Weights of a small transformer language model.
Size: 15 layers, width 256, 6 heads of 64 (3 for keys and values), MLP 704 SwiGLU, vocabulary 1917, 13.5M parameters.
MLP neurons of a small language model. Each row is named by its layer, matrix (down: output weights) and neuron, and shows model dimensions 64-127. Each number is 50 + 12 x the weight over its row's rms, rounded and kept within 0 to 99. A neuron's up and down rows have the sign that makes its largest values positive.
After each neuron's rows, "fires before" lists the tokens most often just after its 100 highest values on Wikipedia text that the model never trained on. A number after a token or word is its count.

L10.down18:37 28 45 39 32 42 45 41 58 52 50 53 59 35 47 54 40 58 49 34 64 58 43 51 38 62 52 71 27 37 20 62 53 52 48 54 68 11 63 88 58 63 56 58 52 61 42 64 68 49 77 59 58 69 66 60 33 60 51 44 44 49 59 37
fires before: " in" 15, "." 15, " and" 11, "," 11, "\n" 8

L12.down294:66 60 50 53 53 47 46 53 34 70 63 47 56 63 48 48 48 51 59 62 46 60 48 52 42 57 57 46 58 48 66 48 55 47 58 64 53 43 60 72 56 63 57 57 36 51 50 59 53 47 55 62 27 54 35 61 53 57 45 51 48 48 56 51
fires before: " " 32, "==" 8, "arn" 7, "===" 6, " |" 5, "ro" 4

L10.down548:50 41 31 70 35 54 39 23 39 40 63 48 71 35 42 46 51 60 37 44 65 27 29 62 53 58 45 54 46 54 50 52 67 42 49 41 38 54 61 37 56 32 42 59 45 41 62 48 30 52 42 50 31 48 61 52 61 44 48 37 59 59 47 54
fires before: " |" 18, "s" 11, ";" 8, "ist" 5, "osition" 4, " le" 4

L9.down282:54 48 59 54 45 67 37 47 51 46 54 42 60 54 47 48 40 58 41 51 37 51 53 54 57 54 48 58 67 26 51 32 64 46 37 56 31 33 57 37 71 27 63 57 30 37 35 62 78 32 36 36 44 60 38 56 56 43 48 59 65 58 34 62
fires before: "," 16, "." 16, " City" 9, " House" 4, " State" 4, ".\n\n" 4

L6.down259:61 56 37 43 62 61 04 53 62 39 55 68 53 48 49 60 50 39 64 50 38 43 50 45 41 42 69 65 38 51 45 51 71 40 40 78 54 43 46 59 44 25 43 74 57 43 39 30 50 40 39 32 68 51 55 61 66 55 51 39 45 60 60 54
fires before: " " 37, "," 8, "ated" 5, "age" 4, " the" 4, ";" 4

L8.down228:37 53 52 51 49 54 49 28 41 36 49 68 56 51 48 28 49 44 21 15 45 44 53 53 44 44 53 49 39 64 45 44 52 69 44 59 59 34 55 35 53 38 37 58 73 34 35 40 38 49 62 60 53 38 47 51 51 49 49 53 64 55 61 47
fires before: " |" 44, "\n" 15

L2.down488:45 22 41 13 45 45 52 54 43 57 60 40 66 43 31 32 48 49 35 36 61 31 56 40 41 56 65 36 38 41 59 46 36 44 57 54 51 55 68 51 69 41 77 49 52 45 58 65 52 59 46 35 42 32 57 50 51 69 54 34 56 62 35 30
fires before: " |" 23, "." 14, " |\n" 7, " (" 5, "-c" 4

L2.down149:48 40 30 07 58 65 36 38 46 54 47 55 59 54 66 42 64 71 48 62 30 52 59 71 59 38 47 48 50 45 51 50 39 61 43 61 45 58 56 34 54 42 46 43 72 61 60 11 53 39 58 43 67 51 32 58 48 37 44 66 38 53 53 42
fires before: "-" 93

L7.down128:42 51 59 48 41 51 51 47 60 42 45 36 63 37 39 41 45 41 67 60 62 58 67 52 47 33 42 60 63 54 58 57 45 45 65 51 51 45 52 66 50 50 45 39 38 50 71 46 45 55 64 60 36 62 68 63 28 35 87 48 45 44 44 50
fires before: "ional" 20, "or" 18, "ed" 11, "R" 5

L12.down621:35 42 42 38 55 81 35 70 47 50 46 59 18 47 34 61 39 56 35 56 37 65 57 77 44 55 51 52 74 60 47 47 51 51 35 38 35 37 68 53 32 59 34 74 31 66 47 60 59 52 43 43 48 65 60 38 63 36 50 57 59 56 34 59
fires before: " " 57, " a" 4, " f" 4

L9.down668:61 65 54 50 45 40 47 56 73 66 68 44 38 38 18 59 40 56 43 49 33 49 35 41 52 49 45 69 51 46 34 51 40 32 44 47 57 35 61 48 62 45 44 71 45 58 55 69 46 46 51 42 62 63 47 56 33 55 60 50 43 57 24 47
fires before: "-" 46, "," 8, " of" 7, " in" 4, "\n" 4

L8.down454:42 43 67 50 48 51 43 55 53 56 38 36 54 35 43 55 65 62 59 46 78 27 39 51 74 43 37 42 28 46 33 54 60 40 41 16 64 56 61 50 53 43 73 44 37 56 60 38 55 67 43 64 32 52 47 48 23 32 59 48 48 52 50 51
fires before: " " 53, "," 10, "." 5, " of" 4, ".\n\n" 4

L12.down609:46 35 51 56 39 40 65 28 48 59 45 47 43 49 54 43 51 66 57 67 63 67 49 26 40 41 61 51 59 49 51 52 45 52 59 55 76 57 33 44 17 59 25 50 32 59 47 38 52 30 60 38 65 52 27 51 58 60 49 30 49 53 50 55
fires before: "ation" 18, "ate" 17, "ated" 13, "ating" 6, "ations" 4

L6.down61:41 48 47 49 68 37 48 43 53 41 57 37 60 73 63 48 41 56 55 65 56 33 45 17 54 38 69 58 39 70 42 59 30 43 72 30 46 45 44 48 61 49 49 31 51 34 38 60 49 39 46 59 51 50 61 50 52 67 65 29 60 29 75 56
fires before: "." 22, " |" 19, "," 14

L5.down529:44 49 52 63 45 44 34 53 62 45 53 51 45 42 57 60 54 24 74 43 43 55 31 53 54 53 56 51 34 43 59 54 28 23 68 40 58 62 51 61 40 34 38 51 44 41 50 65 69 46 73 55 49 54 47 48 46 59 44 38 55 56 60 25
fires before: "," 39, "." 10, " and" 6, "\n" 5

L10.down331:46 56 43 10 49 46 54 45 74 49 48 48 39 49 57 47 26 68 33 40 24 39 69 45 52 76 44 48 57 46 59 64 55 54 54 56 61 41 32 52 46 42 48 52 67 64 46 73 57 51 60 39 64 47 67 60 55 69 57 46 40 62 60 56
fires before: "==" 45, "===" 9, "In" 8, "The" 6, "A" 6, "R" 4

L5.down285:44 28 48 46 48 65 33 40 73 47 35 50 53 46 66 56 44 52 62 44 47 63 65 38 59 29 51 55 54 51 59 47 57 60 53 43 31 53 42 71 39 51 49 54 45 35 52 52 49 46 66 26 63 44 31 56 43 79 33 38 54 76 51 34
fires before: " |" 23, ":" 17, "–" 11, "," 6, ";" 4, " of" 4

L12.down496:54 40 30 49 56 44 77 46 53 35 33 43 63 54 46 51 75 40 55 55 48 58 60 49 40 44 57 43 50 65 38 45 60 58 61 58 70 60 43 51 44 42 56 51 32 50 53 61 41 31 44 31 64 40 55 42 35 39 47 32 56 42 32 52
fires before: "ation" 22, "ated" 12, "ations" 11, "ate" 6

L2.down230:43 52 32 43 62 69 58 53 56 57 46 57 55 45 42 67 48 60 51 62 43 66 58 40 28 57 54 52 47 34 67 52 37 47 64 55 60 58 45 46 54 56 49 36 32 63 55 53 66 51 65 48 41 40 54 61 41 54 65 49 70 45 53 41
fires before: "," 22, "–" 13, "." 10, " –" 7, ")" 5

L5.down23:41 43 55 48 66 45 60 54 33 35 31 52 42 37 36 43 54 53 55 38 43 58 71 71 50 58 62 54 54 63 41 60 39 36 51 58 45 55 48 52 55 57 44 58 57 53 56 65 55 30 58 60 41 57 56 32 27 47 49 59 29 38 56 68
fires before: "my" 15, "m" 14, "ch" 13, "g" 9, "c" 6, "ran" 6

L8.down664:48 53 40 29 57 61 62 73 60 61 38 36 48 66 53 41 41 41 44 54 28 54 55 56 54 35 39 47 42 46 62 31 42 52 42 33 52 52 53 54 55 56 30 42 55 63 52 48 61 42 67 38 68 30 40 54 47 53 38 62 68 44 36 49
fires before: " |" 33, " a" 12, " an" 11, " The" 5, " born" 4

L8.down398:43 49 50 51 44 48 55 58 56 60 77 38 48 48 36 25 51 49 47 45 50 60 27 48 38 37 45 51 47 28 38 38 60 42 35 52 47 38 40 37 73 44 48 63 58 62 45 34 45 62 45 50 55 36 57 61 36 33 40 39 73 60 38 61
fires before: "0" 52, "1" 11, "2" 7, "3" 5

L7.down432:56 48 54 40 56 35 48 49 46 41 53 60 40 50 52 51 46 57 56 49 62 37 42 45 43 45 40 66 60 55 44 49 55 29 64 54 59 81 60 34 57 43 41 62 59 30 51 36 40 20 44 54 57 48 52 53 46 32 51 48 54 50 75 45
fires before: "0" 30, "5" 15, "1" 13, "3" 10, "2" 10, "6" 5

L6.down218:48 43 53 34 66 48 68 60 46 38 59 60 51 51 35 33 33 59 26 57 57 57 43 55 46 29 37 34 63 46 48 46 49 57 32 49 45 72 60 49 54 44 52 52 69 45 58 60 55 25 48 47 60 42 41 57 43 38 53 45 51 46 62 53
fires before: "6" 18, "7" 13, "9" 12, "3" 11, "8" 11, "0" 9

L10.down336:64 51 53 59 45 34 46 48 48 33 43 62 63 50 54 50 42 47 56 65 52 57 29 21 25 53 55 68 44 47 67 54 58 23 48 41 56 45 33 56 48 39 33 65 63 45 61 36 45 45 56 54 48 47 65 50 47 34 58 44 42 30 55 48
fires before: " " 32, " |" 27, " |\n" 8, " –" 5

L2.down154:55 29 61 63 49 60 62 51 59 50 42 54 58 56 11 49 78 50 50 48 61 55 40 48 51 51 42 68 47 50 55 60 47 58 47 41 60 65 35 51 24 56 54 54 33 44 37 60 32 63 69 49 39 47 51 71 62 53 54 45 48 49 56 53
fires before: " |" 25, "." 24, " (" 8, "–" 5, " |\n" 5, ";" 4

L8.down205:58 59 30 26 45 64 63 48 62 47 62 47 48 42 52 33 34 34 44 52 65 58 29 37 49 57 45 54 56 41 54 38 49 39 59 48 47 50 66 48 49 46 36 42 61 53 57 39 45 51 52 26 35 38 41 62 31 50 62 41 43 32 60 58
fires before: "|" 32, "===" 9, "The" 8, "-" 7, "==" 7, "A" 5

L2.down424:26 63 36 51 41 67 63 35 51 35 61 45 48 26 63 59 41 52 42 34 43 59 62 63 47 46 67 45 66 52 56 37 46 43 39 58 29 45 48 43 69 59 47 53 44 56 49 50 55 48 40 56 27 58 53 58 45 34 44 51 52 42 54 47
fires before: "ag" 17, "port" 13, "el" 7, "ian" 7, "age" 6, "u" 5

L6.down480:40 59 54 50 46 42 45 61 33 53 48 55 54 71 40 40 45 47 56 60 59 71 47 38 47 28 41 42 52 66 70 39 28 54 54 30 64 52 40 49 55 53 41 57 65 57 68 39 44 48 55 40 66 61 42 54 46 70 56 65 45 48 45 35
fires before: " |" 16, "s" 12, "," 11, "ed" 8, " City" 6, " on" 4

L12.down42:79 48 40 46 58 57 61 53 54 44 57 34 52 50 50 27 64 38 51 47 48 48 32 16 56 43 37 43 59 41 38 44 44 50 51 59 55 67 56 58 27 38 36 36 38 60 35 57 44 59 39 66 41 37 44 50 54 44 75 65 58 47 39 58
fires before: "6" 13, "7" 11, "1" 11, "8" 10, "2" 10, "3" 9

L10.down61:50 49 42 33 39 68 54 47 41 35 65 49 46 52 55 61 59 52 32 48 35 61 56 38 51 61 48 49 45 50 30 41 65 52 51 54 58 42 40 60 51 48 41 58 68 56 38 58 66 72 75 61 49 53 64 69 49 55 44 55 43 49 56 52
fires before: "," 18, " of" 12, " in" 10, "." 7, " and" 5, " is" 4

L6.down361:32 59 56 36 56 58 64 55 52 70 40 66 36 53 50 79 37 54 52 62 69 36 50 62 44 59 56 56 55 60 74 39 53 39 65 17 46 62 65 53 62 65 56 48 51 58 58 40 44 47 53 49 40 61 66 40 46 28 64 56 35 45 53 44
fires before: "ed" 29, "or" 19, "er" 6, "c" 5

L5.down672:47 45 57 40 24 62 39 45 45 42 24 52 60 30 75 60 43 55 43 60 46 36 54 40 55 56 58 51 52 64 54 40 49 47 48 53 44 53 52 30 68 57 57 56 56 66 58 47 64 68 56 58 50 47 58 39 56 69 62 31 39 64 51 74
fires before: " |" 21, "–" 17, ";" 8, " g" 4, "," 4

L7.down372:47 60 39 43 52 46 69 34 62 73 51 42 46 46 39 54 33 40 66 61 50 54 49 37 62 63 56 52 35 47 46 74 52 65 65 55 70 58 39 56 57 80 62 69 48 40 44 49 49 42 79 46 49 45 50 53 68 52 45 32 37 40 57 65
fires before: " |" 54, ";" 8, "." 8, "s" 4, " |\n" 4, "ro" 4

L8.down491:50 47 69 54 38 59 45 37 53 39 39 59 27 60 31 56 47 63 39 37 58 48 75 30 32 71 57 52 47 50 43 38 32 56 59 49 64 47 56 31 46 41 65 52 64 53 75 49 26 54 33 43 51 29 59 48 52 56 61 41 40 40 62 44
fires before: " " 23, "7" 7, "8" 6, "9" 5, "0" 5, "000" 5

L12.down492:56 65 46 44 34 63 49 72 33 30 43 46 57 47 38 68 43 69 49 36 50 63 51 79 66 47 61 46 69 46 51 36 54 67 46 45 44 46 58 50 47 56 59 48 49 12 38 35 58 56 52 38 47 70 53 48 62 28 45 57 68 44 55 54
fires before: " " 86

L8.down426:53 67 29 41 32 34 35 70 53 61 56 50 45 24 51 53 53 93 37 65 58 40 52 53 53 60 52 71 57 40 45 55 56 38 52 51 66 55 57 39 49 55 60 41 28 50 43 29 46 44 73 38 48 53 57 47 45 71 51 48 59 52 50 35
fires before: " in" 12, "," 12, "." 11, " of" 10, " and" 6

L2.down363:41 35 52 82 63 45 60 48 49 52 50 61 63 44 29 48 46 66 46 76 58 68 33 47 34 59 57 42 47 47 45 65 58 42 35 45 45 69 38 58 69 67 37 61 57 60 49 71 49 46 36 63 68 53 50 52 52 31 68 53 50 28 54 45
fires before: " of" 18, "ite" 9, "ose" 8, "ile" 7, "om" 6, "at" 6

L12.down390:50 51 37 41 53 62 67 41 56 51 56 44 48 61 31 46 75 51 34 47 45 49 41 53 51 50 53 39 49 23 66 54 55 38 49 66 58 69 71 46 34 36 73 50 56 42 51 71 50 61 53 51 63 41 67 63 35 69 41 34 63 29 54 57
fires before: "." 26, "," 17, ".\n\n" 9, " |" 5, "\n" 5, " in" 5

L6.down144:50 50 09 37 57 59 50 58 44 41 58 27 57 66 56 51 49 50 57 42 62 55 50 51 50 53 45 56 52 71 32 48 54 40 61 33 48 61 41 56 33 59 58 32 28 38 45 57 47 55 62 65 41 69 43 47 40 60 58 49 44 56 51 45
fires before: " |" 21, " |\n" 13, " (" 6, "an" 6, ")" 4

L2.down273:44 48 60 40 46 61 46 48 45 44 36 53 44 57 47 54 41 54 47 38 33 64 52 49 48 51 45 56 47 69 20 69 52 69 35 39 70 53 39 46 62 53 45 36 53 48 57 45 24 46 58 43 55 61 54 46 59 25 27 66 41 45 50 40
fires before: " of" 18, "icip" 11, "ers" 7, "ing" 7, "y" 6, "ic" 6

L9.down637:47 56 36 47 77 67 37 41 17 56 43 30 56 40 54 47 46 44 33 46 45 43 53 63 42 58 59 65 80 45 52 54 53 54 39 42 47 32 50 36 50 35 47 67 55 42 43 43 44 68 24 52 53 38 63 54 75 17 57 41 33 60 52 46
fires before: " " 46, "i" 6, " G" 6, " by" 5

L12.down498:63 66 67 39 39 57 44 49 45 59 52 42 64 41 41 55 51 40 36 52 36 64 36 66 28 57 48 57 60 49 55 57 43 57 19 54 34 38 60 29 78 48 46 59 31 40 55 41 42 41 51 32 58 56 50 49 53 53 60 34 38 80 38 35
fires before: "4" 30, "3" 11, "5" 5, "ection" 5, "2" 4

L10.down235:43 50 24 51 63 59 47 45 48 57 52 29 40 50 57 51 47 58 59 56 45 51 56 63 61 63 63 36 56 50 51 44 46 38 55 31 59 42 51 52 57 55 37 44 45 77 54 51 66 74 50 65 47 50 73 68 57 22 37 59 41 40 76 65
fires before: "," 21, "." 11, "\n" 9, " |" 8, ".\n\n" 6, "\n\n" 5

L8.down651:67 56 52 24 35 85 54 58 57 57 41 56 50 58 59 49 48 60 37 68 46 50 70 53 53 43 51 60 62 46 26 52 47 54 61 65 50 28 57 27 48 35 38 45 54 51 33 62 42 40 71 55 41 30 41 68 31 50 49 56 56 51 57 56
fires before: "-" 90, "=" 5

L6.down629:51 55 39 57 56 49 63 57 22 47 46 43 45 63 52 40 28 70 32 52 41 47 48 40 52 42 55 48 59 47 82 58 26 56 79 41 21 36 64 40 61 40 49 70 61 46 45 66 48 55 50 63 37 52 65 63 45 36 52 52 46 70 72 23
fires before: " |" 50, " y" 8, " |\n" 7, "." 4

L6.down51:47 47 38 40 61 62 54 43 56 56 45 48 53 46 43 48 53 29 54 51 52 51 62 42 58 42 75 48 61 51 44 50 49 55 51 47 28 68 62 58 48 69 46 53 45 75 51 40 59 63 43 43 74 52 33 41 41 36 56 67 42 44 66 54
fires before: "-" 50, "o" 4, "ated" 4, "ants" 4, " as" 4

L10.down692:58 57 29 45 46 46 43 56 68 58 29 44 43 54 56 55 52 56 51 62 48 50 48 49 67 42 33 53 48 45 60 74 45 44 42 59 60 43 42 56 56 57 39 44 58 53 41 58 53 59 59 58 60 50 66 76 50 45 54 53 58 42 63 47
fires before: "," 29, "." 17, "\n" 6, " |" 5, " in" 5

L12.down475:47 51 53 43 60 82 51 43 66 46 61 37 49 47 58 53 40 56 64 30 53 60 30 78 65 49 55 58 55 32 61 37 76 48 47 30 59 49 58 37 56 43 69 36 62 30 48 53 43 62 31 34 46 49 51 41 55 29 74 50 63 63 50 39
fires before: "202" 33, "196" 8, "201" 8, " " 7, "195" 6, "197" 6

L6.down402:29 22 55 36 56 52 46 54 67 44 47 44 46 56 58 44 63 52 85 60 60 45 34 19 45 68 39 46 57 35 59 50 57 46 47 53 49 41 47 64 43 57 27 40 23 31 34 58 52 53 64 55 53 66 62 45 44 47 52 44 44 31 31 40
fires before: " |" 22, "ation" 10, " |\n" 10, "ceed" 8, "," 7, "." 6

L12.down485:51 62 47 50 53 44 72 25 47 43 74 43 69 41 30 62 55 33 54 51 39 47 59 45 30 62 41 34 55 43 43 62 46 39 50 55 51 41 46 50 43 59 55 47 47 80 64 57 53 45 57 58 49 44 55 38 75 61 80 48 46 69 51 50
fires before: "0" 32, "1" 22, "3" 11, "2" 9, "4" 6, "5" 5

L2.down498:51 53 41 32 49 38 50 69 60 59 82 31 33 65 46 46 43 35 57 48 56 43 58 59 45 45 72 55 49 50 44 49 29 66 65 36 61 54 51 53 47 67 68 25 69 43 43 33 50 62 56 51 47 27 55 39 54 56 58 51 39 46 56 41
fires before: " |" 80, " " 11, " –" 4

L5.down574:32 60 53 03 51 61 62 56 54 42 62 57 52 55 68 46 61 55 34 43 33 43 50 57 59 53 54 42 46 40 56 49 61 38 54 49 50 47 35 56 39 48 42 56 49 48 54 39 49 40 60 51 46 33 51 43 38 47 66 52 55 44 52 74
fires before: "==" 17, "===" 9, "The" 8, "A" 7, "In" 6, "C" 5

L7.down286:53 43 22 58 54 54 54 54 37 43 64 36 69 67 43 49 49 51 36 48 56 39 66 55 43 22 37 52 52 58 63 45 40 62 62 58 68 50 37 45 45 41 51 67 55 44 52 59 34 49 55 54 36 30 38 59 52 66 63 50 55 63 60 35
fires before: " |" 15, " to" 13, "ic" 9, "2" 7, "y" 6, "1" 5

L8.down309:67 52 42 52 40 53 50 39 51 57 43 55 37 66 36 36 47 48 65 57 47 47 41 51 83 52 45 39 41 26 37 61 54 46 32 58 43 59 36 61 58 35 54 46 46 68 58 41 65 52 51 54 47 67 69 36 71 54 31 36 50 39 58 40
fires before: "2" 17, "3" 12, "0" 11, "4" 10, "201" 9, "5" 6

L2.down554:51 52 57 58 48 43 26 31 41 34 46 67 62 45 33 40 20 58 61 56 52 67 65 65 62 41 70 55 40 49 25 43 46 42 55 43 39 50 61 38 63 52 66 48 68 50 32 71 59 56 72 48 49 43 73 45 34 66 56 54 37 25 54 48
fires before: "my" 16, "m" 14, "ch" 14, "g" 11, "ran" 6, "c" 6

L8.down15:40 51 49 45 36 69 59 52 56 22 53 66 43 62 40 64 27 46 55 45 43 51 42 46 34 58 71 50 59 50 77 50 58 41 51 59 56 47 32 56 50 55 62 64 38 53 58 59 49 48 55 47 57 67 71 63 65 49 60 51 34 46 64 56
fires before: "==" 34, "A" 7, "In" 6, "D" 4

L10.down484:54 38 28 35 29 60 71 46 64 45 45 61 48 69 44 31 42 57 41 53 42 35 45 49 42 48 58 72 41 30 41 49 43 40 35 74 68 60 45 67 41 52 32 46 48 49 42 84 65 55 74 55 53 29 52 41 52 65 54 58 42 47 66 55
fires before: "," 47, "n" 6, "A" 5, "ent" 4, "ation" 4

L7.down68:46 58 64 39 59 64 43 27 40 42 60 56 58 59 25 57 26 60 73 54 52 61 58 59 57 22 50 68 36 64 46 45 47 27 45 52 46 44 40 59 55 47 66 55 58 60 39 66 48 34 60 40 58 66 43 30 40 64 54 49 33 28 50 32
fires before: "my" 16, "g" 12, "m" 11, "ch" 10, "ts" 6, "c" 5

L12.down420:47 55 38 47 39 56 61 60 53 32 34 48 71 41 45 26 44 53 61 76 50 72 62 67 53 60 52 46 45 76 56 42 43 54 71 35 69 30 32 36 48 58 51 48 45 60 63 53 47 51 62 49 43 35 51 39 63 81 47 22 48 42 75 46
fires before: " " 37, "–" 9, " |" 7, "," 4, " August" 4, " |\n" 4

L7.down48:70 67 54 83 48 55 37 38 59 30 64 69 26 72 52 46 56 47 38 66 54 38 62 42 27 46 39 67 41 30 33 55 30 30 62 56 67 44 56 40 43 55 38 39 46 63 50 55 49 54 55 42 74 58 47 61 53 45 46 46 51 52 59 51
fires before: " " 39, ";" 14, " (" 12, " |" 7

L12.down310:63 50 55 31 52 55 61 61 64 37 53 48 58 55 45 44 26 57 58 58 74 46 42 74 57 65 26 45 42 41 24 60 46 42 44 53 56 65 35 44 78 49 51 54 44 44 60 36 40 65 57 52 54 53 55 48 41 43 51 36 63 42 66 51
fires before: "4" 30, "5" 28, "6" 15, "7" 8, "8" 7, "3" 7

L2.down208:40 39 52 13 54 42 49 64 31 66 52 73 44 50 55 32 49 52 73 29 52 46 46 57 56 82 39 43 37 58 40 55 39 63 48 37 39 40 44 69 54 42 51 34 69 51 35 46 56 62 54 58 68 60 66 51 32 44 63 55 49 46 49 63
fires before: "er" 13, "ten" 9, "ute" 9, "ical" 7, "ers" 6, "es" 6

L9.down520:50 64 47 34 56 43 62 42 34 51 45 52 45 61 49 52 27 46 36 62 36 46 38 53 38 43 60 49 58 49 51 38 47 58 79 62 66 60 69 65 27 48 51 47 58 56 41 52 43 48 62 49 62 55 57 39 26 65 47 30 63 78 44 38
fires before: " |" 37, "–" 10, " |\n" 6

L9.down204:44 53 44 28 62 50 52 45 54 60 65 64 48 46 51 48 50 36 48 69 45 49 61 58 47 38 60 31 48 51 61 57 48 39 49 66 54 38 55 51 58 56 44 46 61 46 54 58 39 49 69 72 52 28 59 44 39 73 52 57 40 51 54 52
fires before: "The" 24, "-" 11, "A" 8, "===" 7, "C" 5

L6.down136:49 56 69 41 68 53 35 68 43 53 57 39 48 72 52 70 62 50 58 48 35 66 61 34 44 31 48 63 33 56 50 77 36 58 64 53 60 44 63 54 52 50 28 72 57 60 55 26 55 37 53 54 51 41 52 66 66 59 54 75 47 48 42 46
fires before: "3" 16, "2" 13, "1" 11, "0" 11, "4" 8, "5" 7

L7.down239:49 46 43 79 72 53 42 68 50 46 55 38 52 55 49 56 47 64 45 29 46 45 51 20 43 55 42 76 26 59 42 51 44 37 56 71 70 53 49 40 51 48 48 61 53 35 58 33 47 37 53 65 32 50 61 55 61 31 44 49 62 49 65 55
fires before: " |" 51, " " 6, "oin" 4

L8.down223:56 51 46 44 64 45 61 45 58 39 72 82 58 47 47 44 07 56 44 52 43 57 68 59 53 62 63 58 35 33 50 54 58 40 63 59 61 57 44 48 35 77 55 58 43 51 32 45 74 52 44 42 54 41 50 80 44 49 40 46 65 61 41 59
fires before: ";" 24, " |" 22, "\n" 7, "L" 6, " of" 4

L9.down364:38 41 69 48 69 72 65 39 62 68 42 54 67 63 48 46 51 56 67 67 48 37 66 62 48 52 45 52 48 39 40 66 39 43 36 40 58 36 43 43 52 64 50 63 44 56 49 68 58 62 51 31 37 30 74 31 71 46 68 43 56 32 53 39
fires before: "5" 15, "6" 11, "4" 10, "3" 8, "2" 6

L5.down642:56 62 63 52 62 41 68 32 44 56 55 65 52 28 45 53 46 65 47 41 61 51 70 27 50 49 70 45 55 53 47 26 31 55 54 62 58 35 60 63 38 51 24 50 50 42 27 54 46 53 45 51 36 38 54 37 53 49 67 26 65 43 36 59
fires before: "8" 18, "7" 11, "9" 7, "10" 7, "199" 5, "18" 5

L7.down229:38 65 37 13 30 61 66 43 53 48 50 58 46 62 57 63 27 56 50 42 50 56 59 44 48 51 45 45 58 43 65 59 46 28 59 25 39 45 45 40 63 32 28 40 56 44 68 39 27 48 60 32 55 34 57 52 46 46 49 30 28 60 63 61
fires before: "===" 24, "==" 24, "The" 9, "-" 5

L8.down139:43 42 41 52 51 70 39 46 58 75 41 70 60 47 41 54 56 60 56 43 49 52 29 47 56 78 45 58 43 44 66 46 74 42 28 55 60 73 55 52 44 66 56 40 59 65 69 59 71 57 38 37 35 53 58 53 45 41 54 52 60 44 39 42
fires before: " " 28, "," 12, " |" 10, " of" 10

L6.down627:55 59 60 51 61 73 47 60 40 32 53 49 59 50 48 51 55 65 52 56 53 60 64 34 52 45 65 60 54 56 55 45 51 43 68 27 54 67 31 48 48 52 65 64 65 47 50 44 57 55 56 63 57 41 58 49 41 48 64 43 56 42 19 32
fires before: " |" 37, "." 10, ";" 9, "'" 8, "'," 7, "," 6

L12.down334:36 40 37 30 53 57 82 24 55 52 39 61 55 57 46 48 39 46 41 54 48 30 63 46 50 44 56 73 54 64 43 31 53 66 38 46 63 40 64 57 22 56 15 45 49 69 61 54 69 49 38 61 66 46 48 52 30 63 38 48 54 33 46 31
fires before: " a" 20, " born" 14, " the" 13, " an" 7, " elect" 4

L5.down483:36 59 55 48 66 35 51 46 41 38 35 42 61 57 23 59 35 30 64 22 59 54 45 52 56 48 49 28 48 57 60 60 40 85 50 46 15 70 55 36 43 50 59 43 43 41 42 48 37 47 54 49 60 32 59 40 35 52 45 66 39 63 58 51
fires before: "ad" 19, "wn" 15, "le" 11, "ther" 7

L6.down488:54 48 46 52 47 44 33 39 32 66 55 45 49 48 50 40 70 38 69 38 48 56 51 55 53 58 44 38 52 50 33 29 59 55 32 28 57 33 63 76 49 47 58 37 59 43 43 51 45 59 52 64 43 46 34 42 40 39 66 53 51 72 37 32
fires before: "ional" 29, " of" 19, "or" 10

L10.down485:59 66 32 47 33 52 56 54 62 33 47 49 55 53 65 52 58 63 37 45 62 66 34 40 39 68 48 39 60 56 53 65 71 36 45 29 31 49 65 49 39 50 44 51 30 27 40 34 29 60 45 54 54 48 66 46 49 53 67 43 52 38 58 38
fires before: " " 58, " N" 4

L12.down291:50 45 47 41 76 45 45 32 39 46 35 39 48 66 59 51 43 34 74 58 52 58 44 69 68 58 62 52 48 57 30 46 51 64 52 38 70 55 56 61 55 44 50 62 65 60 43 42 35 48 64 49 46 55 60 37 55 56 52 30 46 44 56 54
fires before: "er" 22, "ers" 9, "es" 7, "y" 6, "ance" 6, "ing" 6

L9.down280:54 64 64 33 68 71 44 55 71 44 54 39 54 63 73 65 52 63 50 41 55 38 81 62 45 34 45 33 59 36 43 62 51 61 54 55 47 42 41 55 53 51 58 47 50 45 47 45 46 31 47 55 50 43 29 40 64 48 55 51 50 38 39 35
fires before: "-" 40, "2" 5, "3" 5

L7.down447:52 64 32 45 51 63 49 62 35 47 58 12 64 67 50 46 37 49 42 46 71 43 56 42 60 33 55 49 47 56 28 35 33 70 53 51 48 34 43 53 60 45 48 39 51 44 35 51 65 52 70 35 67 49 38 38 53 51 49 63 50 62 54 86
fires before: " " 47, " |" 11, " Team" 6, " A" 4